Part of a small language model's weights: rotary positions.
MLP neurons of a small language model. Each row is named by its layer, matrix (gate and up: input weights) and neuron, and shows model dimensions 16-207. Each number is 128 + 24 x the weight over its row's rms, rounded and kept within 0 to 255. Numbers have three digits each. A neuron's up and down rows have the sign that makes its largest values positive.
Before each neuron's rows, "fires after" lists the tokens most often just before its 100 highest values on Wikipedia text that the model never trained on; "fires on" lists the tokens most often at its 100 highest values on Wikipedia text that the model never trained on.

fires after: " ", "1", "3", "2", "9", "4"
fires on: "0", "ed", "5", "7", "6", "."
L5.gate168:105135108146111129113157100130164143134131165130134111112108117117173123134146113136128109120123132159134136100178105087139137113131151125117117135110120113104119086123139140119168142110121101140118133148107113128112150089117100152153123116175111085159164167131164164085109147111149134080112142125130106131121118182081128117109154093127135109161086142146158147120149121185123131104094127114163142143128136133142129085117183111159114149156166080124083151108102129109131125098164169097073137153071139090110155145105123117116111107155181146119084093115154119098108114104122143139
L5.up168:165132123192214101091119127097107098156148134122118113140131124131149118097138143146182153135132108109161123140120120108170143105135141129114143089091108115105099149155097117135091094115160130147154129125144125148122141144109156152087145122119142148097161137118093149174128132121094109141121147115142134105198130111120138079128083101156176131118079101168093139165106131132117134076146127148117097095120147166131113133141152143122107145096133119158096121096052124122097115137135138113117142109146135125119133121129142138170108109148100128156128107133143134140172121106113162136

fires after: "2", "1", "6", "3", "4", "8"
fires on: "."
L4.gate225:165122127138142137097099140119136110128142123113114128157094161129147146128156102106134139121164129100124118130117136134126134124127150147161130091117141089165145129156115163128145095164119134163107126165156095128108116143134090136125156095179129101127092142138143095161080100172134161109121133148066066146163192117136186126114136114153114129084084086105161143118117142103145121137123164132133154099138144132126157134155172089129124140139099126127121127125166122101119131147145118074055135128142175136140113147100129129101133137080096156127099136100099106155146104145143157114
L4.up225:149122104086115111096103149132129114143132145109104112147116123135140146119130140111111100113150162108131129074155147135156135091119120152128120114138188109118147104147122122138141068154098105197113114149174137170123142101147119113179125095155169088141112181091124140134112084161125174169131143129126115141116182133158158139113161136147076154145091104084120149123138098107104136121103168130123137069136139142110138141151172062119115157128147116141140130154152104130123137124144131109099110136141147112132111112072126132110131135134130110170128161146120119131105096166144139135

fires after: " as", " is", " was", " became"
fires on: " a", " an", " one", " part"
L5.gate74:134074099116144143125152176123152136095109129139139145069178168165130112110126131140141146153110127104115124135160114120164119107154134098098144099127144145142111117106148109113171117164108094132120115132106117126135141138100092196140080102142113084139146094151196117144133140134128119133120132127147156092159133115131095113150124080174143159101097172128165122127167135100102161127144134132152131137154117163105150150147132149103118141128136112069135144113086176103172114098135097140091156124106110103130144108143112148093142113081164139158098135114125141115127110127128122182
L5.up74:118121090153114145135168112158101082120107150116086125156150090126127080124083136108112109128125116155149125111099116108117097107138128109140113146153134166129123196175110126184100126092108119110080143116153142145136152133122119082159097127115115113127121107085155147103109115135166148107138114079140126129152128125156101144115147125137107174165136119138149161098090136141139107103147166117098135138159102136101072144120122095111109132142129113141113137141166131136087126143156118128091097163154124179144079152095149153154117127119119079150124155130147092170136138137117122126

fires after: "1", "7", "0", "8", "9", "2"
fires on: "0", "1", "2"
L5.gate69:105083130089090123125096119192116151094131073123162112150127178141140136149120082131136099088162105092172126110152108149148118150120170142120156163146134170145101132102107150120132157115123096110198150132094127137138160127137116126114161140180162123110163121150081124162107114150147141135167123122115119173123146137109132112135135122089079115100069133091081176115113181170120133140121104119148110119101125145110142122113121110129125110156125157142150114116135125105108121149154100108104148153130113120111091140101107139117121094117142127145159093139127183110095129085119107125
L5.up69:158152138106145129151109133132090103146100129097126104144107144115151127116160164103180123081136148143121165108124151159134127082152135136154064140125138175104155150154129146148158139100168138142129170125117163153081126133095121122075104178155138115149126152093124106144158135124113117117145133101165099119142115113154139106099125127159138139122105145150108101143149173160140102130088136134115167142102107113144156116114155098103114134158141109086139129148132103135152135143140144080136113128125120142099134116100086159152165161078127122088147127166147109166111137102191125135

fires after: " |"
fires on: " "
L4.gate96:111128122154173085152095130115103129130147112124092178125122118133142130111113149154133140090125119189123133125109136120109139131138121140116123091129101122090155099169134150099150109100123092105155149096151130142133144163132114112117103126107103108083104156151129134085175125125131091121128156078107153137136134143108129116134084160096099141186113084109171110107140100140119149137110124145141088138088119149141161136151124110127124128131122163155128093115146139156119141112143128153084131165130130106141136109090144140120070169114139133112069090106147081111181102139117125158
L4.up96:166124111139153126153113134124120135157126128130116145144106110129137085141105121155115128159164084126104150123088119126130154142125115180137125150119155171111159105140128113134149164108165155126130109109125108117129163111132127105140105116153163194174151094106108104112137081154080139145112142155123126136138139153136150100164102107135093144123162143120099120174133111123176167163138143100120112121142111114163117083101134148154125093102131138090174115120115079086152079197137126131129112141176151120105150168151170156092123126109134084086164130136139168176133124136114148152

fires after: "6", "1", "2", "3", "9", "0"
fires on: "–", "-", "/"
L5.gate66:124151146112151098120098138138124089110090107046112120136089131133103130157109123112141163097134119134142127155111133110114113129137124135136098120088107125109121162093129131111188121096127169120137153156123092126126144109108113143117112165148120154124133114120131094127109097112126151149158137159123095143146161128150188133121170067135164110146163142093100126155139082157117137127122163130085117138154164174081161141147143123126163104136137155150118124158159107104143102145188111152173128201111119136107161116109127142159099135132129135154114129152111128116135093137168138148
L5.up66:122130159104154130138120134172102123139071087109147120080156175070179161142111140161151130081162175132134117185146132111096122134141122144128141092078187127127134139134119123130127155121154152167143158122095091078101132118119155138145145110131126141123098168131102087105130133122164131127133114158142121145126156161125127137112107128095116123168112105122090087142146125149150123121143120191130101103142138148137146162095136145167128114150072112104173140113116107116178145158166126132120150157131136096112131093143078117130143105109118134091144124101117098150098157158096108149

fires after: "\n", "==", " (", " \"", "-"
fires on: "C", "R", "S", "L"
L6.gate66:146149130129129168136155132139134099110131109101150110141127146176119120140111136097146069118141117140135169143118089136146178114102144115102131058104175139094145122098133160126138144116143129103120098076122157115156109133135137119122131134127139171101151120145188170113160106084107167114104105139146100117098168098143133154130175108127165103127143187143118097152145151136109142110156158171159123085155155123172142137146149126138131132120114061083123143116132100125112133131153173129111106127126120097099135147124148094103109135110139116124136105121105111146166142131090172064
L6.up66:127122136110085116157138115123100172137132167130139089155112103182105114060084140165102141105141117140158110157095166175150136122128118151139131112125108142141119140146133110107113141093130186164146128131169117119097199139105137180139135102133140121152140103146134121162125125128125154155137108108106151096123137140127126130131133117122115172075111118158124107144114112138123160138159125111113143192152140117192147176119124139129103106096119158156150129082128144116176115158107106092160156112141125131167096174115129095131114124119126122151111107123105141151127102120105123173

fires after: "9", "1", " "
fires on: "9"
L5.gate234:132119125132110115148153132160116119128094106166143134153107128143089120122129174134155116126097138161115160129146177138134124141115129132144116109139115141136115098071153106169090133127162146130096146134141133158125127157136094147128117156155217125134135128114128101134159094114112114123152160123106144141119131101147131123096108164136121129147122098144072166104136160139140126130131124073137118098121155137109134152117126103064127117134104137122142145187115088101147085138155125127103120220117096116095148185172104153157084137154127156126147140140091114143124121119128117143
L5.up234:115126085163097135134103125126114128108168139112152157159148103096103140156104118116092148155153139172088103128155127123127130132172122112153123128160112108118162085126183095078159128146107126140155120136130147089116167122139144149108115175147107124128117123139097114150127131167124110124105174142112123104093098124147066149082107094115118170129125079141108137143153088112111125147144111133136139123117131120133113124146158133083161123134159134167154116088147116102142144113130160214113119118138116147069119160156147098098156163120081130099100130159154125144116120133139139145

fires after: "0", "9", "2", "1", " is"
fires on: "2", "5", "3", "'", "7", "0"
L5.gate209:153133143061145125120116086147130123159145109101126107095128134118153165112130083150145100137128188143112140165107093109135065142133134153134093114124078127134124128143083156119142145143143123101169124101132188122123111155102133156119115137112110103108117126134106125175115075134142159145197119132121118116117158120116077102126094167136085148094132101126146153150157197090131132145116121124123100181134105136121125156138178153132128165154149129127155131120133105119102105107143151084101157168139098165133139125118123164122121100121104166131147143105131090127137166134114137152
L5.up209:164105150110132120152096131127145145125095088132121122154146119127136091150122157132133130168113151070130114156142105159119117159118138114103109109057124108109120114144133117142114136154150119095139137125104121108107146106100186135107100167153157135067111118140073158148154122129125131135102141140120093127172137099106082150127112117105159126101144136132112098091107129112109139140130137145151184139113098132156149129134105201118155156122075107134148105130124134130108137117139115144163163140148067128136124097123151145103101090201111161107093148102119133147151178113137135158

fires after: "0", "9", "1", "8", "2"
fires on: "1", "9", "7", "0", "2"
L6.gate305:118151154165126093182125158154119142111168136106134139143114162148131146113151122118082103096156110117150096149134170105086108057141142120137090129124115118129087090124134161138162131128092097124159122139164126140136118143118102153122141102161135091079160165130138123088128109133118130127150150112135116133144105136099120131131130132118132116114137119088156121115132110075105174145131131094128133149123131089130164165135130143105161158113132124128091129097120107076151110081116147119138148063111106135088109150116133134122107088151136086074119123199116122182133108139112095123
L6.up305:146103142076127154086131153109156157126134095120141149159156167108146130153157152169137105145154128122114122131110090163135145122174117145148135145108098117081131131141110127136103154102138100090145107070134094140141141130116153174177102177123146135167128106124106095142152102115110145191091171133115154154141161102120109104100103115134146130148151132128120105149115101104145128091125133131160168118125117110081119167080171119122119137162150156156144157134137116126144099132107143069124116099126135115131125154095137144116117093135079090111100132138120150141100143130084119084

fires after: "0", "1", "2", "9", "7", "6"
fires on: "s", "8", "9", "3", "2"
L5.gate19:131147149098087108138086131134124130136119149127115113113103131177110125157120112111121196106091138096176092164092156125117134150165122142152140144150138160106090157115111130117158121120109146149123161153095133135131129138161123147162147134166092106117081097133151103138097116127133164134159113119071143134117130146146143169088126105134119097088123082151100124131139129136131139126140134130111142115132115153135121110119152150141166145115136119138132135143143146139172134139138105116110138074119127141146174111140098074190117110077159162142170117137141116115089102101107148131
L5.up19:141133140113135148130074133147151116145112120160123131134127110116142124148141139140124136105131114117147174113134108172157066156145153121077130083169131156155120110136133127128144123155090126113150106169105143081182141152142075134053138140084115162078138099134145137138175137161128145138153133151103145144137120160101114092085143143173123116111139138099073101118118105148131110107121131094146114153100116124138117198103119148167136189144157138102123163157166114095133155115109153117120157130123135141108123137147145120145138146126119146142110169148130174129145128128125120135

fires after: "0", "6", "8", "N", "3", "4"
fires on: ".", "-", " "
L5.gate305:149135139117107137136096108130129121197136133148109131136120133118120141122162137124142142147125112120136129164133125158169133136109124121142098056139111120135123153120148116085170097152153134133166144111135090145127155126118122095141076127158123107131095152127112075127134093156171125150157124143124153124140150133150123117057127076156104177152144108129155138142115103142115126098144142119104137096162110133148138135134110159134110103152120126124160109106149113141094129127176109158094131127144106068152127130129121125093143119108118098138089114126106092159146142096092140149
L5.up305:147152112115097130103114152120113096141105159143122171139060120142096106147129093169119129136157116113128139127116169126102158126130163132143156104105069115114108147154119136117119102098101116126104127137119134114126119125134159100176149144158081118120127159110099083120132133131129111137145146135110098123122154166186141107109138103173170088158090118138151102103101123132162081107137110092101140123103111122138105122119151131152124141120117160116130093059151159089094152081120122160101116136171137115124097090141121095118108156116113131161124123090125129108154068096138073117

fires after: "0"
fires on: "2"
L4.gate317:155139143126134130108095103106066127112143135197131116111107139165088138097137135134128132141135146133113129102107123147146098093096161145138157129106105147094111149114135131069167153104159175113130132115136164134146148111128169147145124150112110117121159145148090141107115115136109110132131134128134135144197124160115128152065088149120161182143145106090139109088128158093136128144118136130129121132155119124110146165109195142129136123060142119125151132089143152118114112159146126120112097122119132148151142108142178151177122167152107147135140125098141099151113077094151099104
L4.up317:147115157168138120130102143145124159153102096124120148129097119155121159134107107103128113114136138111125121100146082137166118098125182079142123126151119134142166115101115101123174127189189161151141111155088137101137128123126145116102093120094135152078136128112115189112108152120099121151164106128139147111164148126132093157075108109161137125104104139145155120121123113132120086136105134107111149147177140166162112133126144159134124136134112081109089125093132108129073120123099101144117109155116133106123133139121151113150185150137172139109125155131135140123123137125174171128

fires after: " ", "1", "2", "3", "4"
fires on: "1", "2", "0", "6", "3", "7"
L5.gate5:163137176113153138158090160133157099135132112138117122119145136147159117109155114101124115142100127130145115149153097103141075106180165138107117155146111109189150076125149138166086135116106087175122095122148128139106121123131097164119113165096135111126153168140114119123131138099165129142116108125127113140145125115156130116105124159175161123160119117100121117137153137100126143125121156109112151123135138133132061115139124124135126094116159144145116117116132158122119111152148110141086132160122156140148122127118159130181139152142131135135129124182118176105082123112116121124
L5.up5:104104142114166121135107120080151079106157119123094129091137172119155086091124119118156136133140111134097199153147118144123111109127111103131129160146138179158105113130119140133147133129129124145138162108150086111112147098087144106099096157110154104152141132160099121129080157094164111127151120108089183120132166120141094106109104108130131135128148184109144168144138081111158129132136155121139104143155132163107133103138126136140151083158170136130130133154142152112126163107155127139101140137158152074102110121120157153134143149137127114165154100117148082158096117141128149120

fires after: ",", " is", " was", " became", " also"
fires on: " the", "re"
L5.gate97:103135131138128127198104119126146119114152140124128141080147185101161113160144118112143171108094157148105142153115121141159079110163095134122173100139114098143106141113156093101137083159121157114123140107160124095145154115152096145122149123174134095131141108114130129149140145123138132115058086129152135106173108161115114112131149131170093150116139142092142155099118117146102165148134135125126134105112126175103115126121110151138095133112138067128092119084138157105119130113129120136114144084116135137132109103132165147093116144163139163109151121138119128126090125125103128187
L5.up97:132120118154125156120130095098157143131125150067161104174133113173108132132145163154149074083124128121125147114138177104110121148114161150138155134088112155114186131164167143133115109141105110113140120119128155116124147102128158103125120160160133140099143172194103145139095128122124128125095117109102103143140114113118117099102082177125113113157149144140137113141098113098125123123084129109107140112111110127154122101164166102128142118086114107160106135139114125141142109114132089109137090061130112164110116163155149130142104168102141146132130127129102183101106138111145144097

fires after: "9", "8", "0", "7", "1", "-"
fires on: "8", "9"
L5.gate56:132182077113086124097118161165165122138109156125144152129092109095131135123111121122136112151114158123102171089103092107128163147150119139140086141070157127105119134157108154138111124141146145121112130112093113085123149135155116118086165140130123144142132114125117138132123117147098107182121077098122128142123105144129131151126119093154121112157119088102108159139135102171096119126092144136092138137169141139140117146114115182135129117166120082119147092121095144147153130110117172108083122093128093144132106128156116086126136085143123128101075144184163180126134118109144149101
L5.up56:118131131119118117138117140151114112102166131111150091151178120077112158133115118092164136129135135148141128166107167122137103167148162152141115125095118074148140120150102113172069150153114119112104129099148131094138143153141156129128155095100127142165116185093123132160146121149110130160163125181170131148170127117119127120099160136116122118093143116088162101141073131131132157126148141157160166174146107098154126128143117099113129108124115171116130120109106139120148107131103130124121125130080130178162125170131133098096145125126083131108154173120149160148148131152105114135

fires after: "\n", "-", ")", " (", " \""
fires on: "M", "O", " is", " was", " Website"
L6.gate120:117155152108110163169118129126082119097151121121132165157114119145140125129126153112125136119110147119164137106112142149123169109096114131141129113151120131136107153136160113121180128103131098094059144077131126105122122133162141143115184108099099121179112104128169135130137099137102127133137164113126117086119188113091104159146106093111143138109148130135078168162116130131135102107096122111084135093121113173113111119103128111092093142136172102127119132050106133090202158147088149169116158155139142139130143120135154135122124152112127144131133125124110150142165138147164093120
L6.up120:162183198144119097157132166126172137145157121159146133163175106122146173107111123118097115113161137113129116118090155153128122110150140154162153129129116111116107124132138128162113132155155122145141158065119087113102138114118134121124115123096130143127110126151143144126153102115117173126131094121129119079082137086095149158093151116203152118119179140131139125117130143102099160113134121105160133145126127123121135158112122117163141089103082134168168110148089103114128133154136150138135113124098136140105145107160141155153168114080105132152112153100147145094135158124151140208

fires after: "0", " "
fires on: "1", "2", "ab", "ad"
L5.gate73:130125154090090142173137135105110164152133104142089128139105141193169127155141125136135091115094134143135106152151158133158125109138121167105120119125114135128133111145140148095131141105157146136121102135119124161068132089122125140116131136118132156125119136074098158117110165107113143107149169076124124131137120138126114177125139161106102147134154129114141105087120136096144158116128163121148094171110177106146125140162129134155150119142148122117165125103173110094161080134061134152092115128125097135160139109167115116114160167190112133141133084157125129122166149105119142106
L5.up73:115135167141145113072104072126121112117126159114122112121131137102117091101107188081128120156124145102113062104133105104117139125136122133136137159136156101114135162079103088141127120138113091149135099061138137124101148135099117173136129121142098128101124139106168145125142118147136121156145132128161169140143082168112123131105125087108140152142148099114132152152154120115098136156124173124135156110131098112148089123144138138096117141117113126126142130158108077130103108125139109094143115140148115059097145120116119129104098138136093121163129144144162133151155129161157158080

fires after: " is", " as", " was", "\n", " became"
fires on: " a", " an", "American"
L5.gate251:120100124097127113133118122140147138127138132119147115092143115080143107146126170143189116120116130099155101099119141081142107115161127132144125108119118181098110084105095138105126175169093143106153117102137109146174142160103143221134099139162102110168137104138141143138117127109148137125102112125117158118146142137142149133143076109147134136092158148157128133099117161103079133083141125120180082093095130150098119085112144123100098134124121087114130121115163132165115123148144111114157164126124113124098132095118141172103101121129148129126100117145132122142109150106124156121
L5.up251:133099126100166118116087132105150139158144144134143083154135117161124125095126123164091142095151138129110124112153052130095130132112099119120092135104125161168153103149120126120155121129128109082108199088113100173097147083112169111139157117144108149114096118155133175150119165153148118153136131118131131151115164109162139155161140109081132141118114165121120115182187115133113123137108135129092138136102132099136138117145164134099119101113148095116184136158136166105113110147117139139132144077174104164136127171121112173134140097147092133135128139130170130118112137116132093096

fires after: "\n", " |"
fires on: "=", "S", " W", " S", " sp", "The"
L5.gate18:142157157105138191170165110105101104107144160122101167134112129168098136164126158122101111106123113127094095133090160133131131115129121138125122107128147112131072146136147128105148145101090125158128147115094111105127127160128089110151119117134128159110143123153068141195129113107141166129166117083073148113089147101139147134149129176135139136129147131108102118114109113119147132122128111139126118131142083095141138147119130136144103132088168128191186098100142199123162135072115109138131135132182118145128075108152086123135119182112110073148123126102107131136121119118129123159
L5.up18:184163080162128134146067139089144144117122147153144106146106130123155127124110108101092121129143098154135131132114068130102151150120191143146127122088101159121156121115151107133131151108161105104117164109157093165118172107108153122161127136121109158113130116139131089151123132088133135127112128101120106116142149118097123161117089099139147174102113124153101158171146113119156112112153116131128084109142112175149114127154126154087128111144106109141103076120159115105117141123119175100104132155131141127102121112159154092130143136137198138096153153095124124128145058150129141097

fires after: ",", "9", "0", " ", "7", "2"
fires on: "0", "7", "9", "3"
L6.gate308:135118105129170130105115101130119135084147072171106120129083120119135137129148152163135147124165104150159129075129132151106100111105139117135113144103139126111151102098101142164129080158122111152137133130124144085127148169165097160139096159103119133097104143164106109140127128115125146124143149133099122165110150122140149139145138116124131154128080106116176135081119156129184140090113117085131100128121108123112144159139124137111137162126152097107162135123122149123120154089162132151169105148127184090109121134083181135132115124143188131182154154079149139105102136132130124111
L6.up308:138117110161152140126091141123133086095129142097159176147129105167148163117165137132187149148141137105168140109090128166100085124096107138097159113129193108097116139143111152164135140133121112103103116119077131130137138156157126095119121134133099114105089129126086139104109122122141131130122092124100152127121144146144131129137131168160098158089113170107106122120133081136120095102118077102106167086110174125129120121111141123131142152145106104096116122119151079116128101131113133168110166131147117139152118118146188153101161156069115134123156139113145150103104137149161146151

fires after: "°", "2", " ", "″", "6", "3"
fires on: ",", "N", " zone", ":"
L5.gate86:137114087141102134112142107096126155122146085121157110145128144119153125126146151133129110102122119115147131161126149108127115136128165114120087070120153187118113136131132167127116129155110104130113087119144130112125137117097131126113118152121114132113154154103130129139131086111101117091105163146102122086140096126114187098120127153156107176141152116116093116131142094136078161113102180142197120115116163103106181127115135111162167111150141152143118151117101109129147136123110130112116124166116173145115123160112161099137153129138098133110090145169097122135115116120123110113
L5.up86:084151151122125119112096103107113103160186115169119133127135142148136139073184106103128151155110115117165141101153171106164106104127124159132208126098113141143123102152127140131130110095116138159092184163157119128108110153112118080110132121158117136178140144144179122117145117139084089125133152145154133094126128087128164136107144108112089131137116118103107137106134117140100117164143119129129099137093155162128129107114152133112166116125130129115047126165104131133126122104086149125132169147093164131137113116152136107100089114152104131160163156105119156114153107160088152113

fires after: "9", "8", "0", "7", "4", " "
fires on: "2", "1", "0", ")", "und", "."
L6.gate123:116126128097098106137159174150131118164182140170118161137128165105135106110150132098161105129121126119102163123134125125123103146118138139123068146098143124123123116120163119124136136107145108128108149114107128108108120145110162141075163162119141127124182117094094149145123141099120120099116157145139140094149081130120117119139115158138167139162158126139128164132126120142128110151103142143149111124124107131127146184139111140114106138097080088049125147103125106107120127110136154117143131187176092157115110138186103136139121103116133108129153154182141118113153135124140156156
L6.up123:125164146094179151080095126183123130110109123138136150162099101164167130126132135129173153130128093106149159132113145124123113125120150128152174140151096160094144126144140146171079152105090142110155077126109115142141116117134117079124140171112114147118096132124167163134148120144128129144145143113147090147140058114121150136111123122138151114160172137131114085106102088133143122160158165125147123128201134125125134158101145115163159162141116120128106147098152164138124099164158123129114108122154126151120140137172112145156108124104168138131112121155105099108097125137127134123

fires after: "1", "9", "0", "8", " ", "7"
fires on: "1", "8", "9", "7", "0"
L5.gate198:139109161131142123145127133113124065125176104124148149109143142124122112100141177089150104118137144102141143129146121128110110177129163111148133127108098099159131102141141099110110139111156113070126134116153137136174128116103161173118083142105129141098148133118110127141163154094101171154113147108106100130148094164096106128108148152156124137096138097142184107135105116108104173135167139127159132125078123117126169150111096162096141180140133095134105125112119131098156113107131111089111149120108167126120132134113140083115111073172051127107147121161098119168128125120110112114
L5.up198:146123176144119137164148158152076081134148124133141184185142144130132139111177133154156146110111090090121125119100094133093107088148151121150152128132120126111135081144124123121148137136106124119182103117117111145152106095074169151121105156153131116120159150144119109119124140124105137134111153101145100121138090159079146150124162062138173104178129123137105117171088113111136137111113137092145111120092149151114187178137151140142171115114140094115132172134125118116132103144125145114114137099139134104130163161154122104118151096076121076103133112144133163119140151102092122102

fires after: "9", "8", "0", "6", "5", "7"
fires on: "7", "6", "5", "8", "0", "4"
L5.gate61:105128152114097164138091129126120132122087115087116109167105114080110134115098131121143105106147148148139145134150084140121130147134182155137142151127149096108115099100104171126131151099110099128164128059107094138124089115169165123146114110139133132119100159124078109102140114138118134118131128110105156138081145106131085118107140094139126120078118123124122095116100066147129147114089142163119154151118126138149129170143117158088110157159111143131126177145127142100180166073144161138134185131126140088108141107125103141154160123112145124075121122181157154171116118111113122126
L5.up61:134097104099105104136159170144099106128119178134110111163108098128065086155102133154170174104153140119123104166088105117136119129155121128128123123104095092111080160146102144160182118090128095115169126137134084135106092113128135162146105101119153115090113113162107109108128143147133146132115108147123148131130121165144125126136119112122109114142125120147126120123083090145114130134117147078097119146139144172106145128111124141166126109120114136116144147160152106110139128128183132164130126145107111108121183083131096141094105132152169103068148099171102132190128130132080130135

fires after: "1", " ", "9", " ("
fires on: "9", "FI"
L5.gate205:131149153113086089119132161149125118130114124148132142101099128198157096125128129104141145146103150110119136160117107128111146170115113120132126074085115101118097134106121132158123126145112146113095087121123113168140181134119123136141156118107142174133104138106121146137137164116149146144111120150145139114134088112130086132140094114097167162132116082103127109117139107089144145159141149125175124126156173150150142117084162121057133169098129150102106157155112166092137077142114106158141170116114140163147127123147138138115140126133082121191130107124128123126136094125130133111
L5.up205:110110146150140131128142188099126110136122097130121235115139103162132099101156132111127129127162144115083133132131117084116143158133130085145183138103114109146134140139137125114165173167158129115129119104185116151132161140139105181132128169144117116125159088100179108108137150119119118146111155148107117158159140138111121120085114128164142131149094093091118094137176143102103124142109131125183147129140147105132121117124117155101113173127137147126119097167133118120105127120099137114099112110086109107123135124148096127082123125127119122072091151140122134132124155084131123154

fires after: "9", "2", "8", "5", "7"
fires on: "5", "3", "7", "2", "8", " place"
L5.gate316:134124167114162154124132145135121107130157099127100139111141132109145083133135149136168132129132162147167136113105109139143137134106119145099115144101117135109142102172086154136117119117152144156149114161124123161126146141157197124092108097122177133115127127115108173082161186124109137174123145122103105112129150132128094115079140129143141126112162108149129154124129084124131152154108108099105173145132127106152084188101145146092114154160158149091112155105158116102114114089140127095116136177106133156077124146100126134101100101122125106124135092129158141132146150136125110173
L5.up316:100074133107116082104143091095134107152123114084129107143126161140135121123106151146114165144140089093096128138095112091096116103159108135109148136120119108128118124157082160155142138112141108145103082143117089117129135114107087135083114116117134129119094070121121148184060088158147140139112114144096151110122150138157093077144135125129125133125111091138063159154088099142139146106108131092097127136128149132120111157108134099114128124152118126109130133153089127116120146143139128123141085128139115133124140111117117085133113131104134109161112165150113156147121140084120151081

fires after: "-", "\n", " \"", " ("
fires on: "W", "K", "S", " gr", "P"
L5.gate250:116152168126138107107146097117138105121140180125164144141122156155135117152162148127097158163148154146095139141126126136135141095167129137083104115175138160145128153094143155136153132106109140127114119068120094095130106122155137122140134128128119100144123098119150141169163136135125159091124122131096145128139101132141172136127113140061127153138125109162138134099128117161105132127126142152143103109106112135135168124137121139067137155099124119084123115131121147137165123162155141122109149084155140113162169133092161135108133103090142083183150162124134122176161074134116157048
L5.up250:068141135196135109147155176154149165110133143136122121151134139149144183135110142153118088123147138101141108115116152124163138156162154151120123118129105131152111116131131113102140133154126148118097164130149146157105169095114143105099101121143132085135110142131116129108126145088099156124177100133111088122144165088131153155147122160158096156110175109148154099113114152103104138136145145158153123134118090127166179184104155133141099127120121174131144092160124125135098108127120087126140156143130090140100088157091090091095126128137147163126123124089164118156148135132114087105

fires after: " |"
fires on: "\n"
L4.gate41:101091109109126131141171125106147158160147130076142127120089172132162112118102174122117115134146117170157101138126164140112119108117120122101153150112158149111141157131151124139104098092151128091121107136137139142155149138108099097119153120097120184140140137138108132178177102134124075165104135138096135134123175099169096132114165120114129141162134148096139133162112145114098133150139144107143122130135118118164076132129099117155115118127099109125120088106081107135123108152106104082140124136164132124113128127127152126142138126122119135125126105118116137097100118141120182161
L4.up41:141138073183154115121092119123136148155121137095179135114125175117124098108131113132118108141195088121154104150117146130113103115168144104116137156143124170146185119123112117104172096140108157096164128107164148129152126102120095153088080125126133135141142118132117128110145133162137151110104159156113133155112158126137138141179101142112139133149133109147152150135170114102094143167096151119146120102141080100140116111124110103133115153120094124118112071110138092127105118164104130071105095142127108103120095197112157135128145151129147118111161132135100111133158114182115166117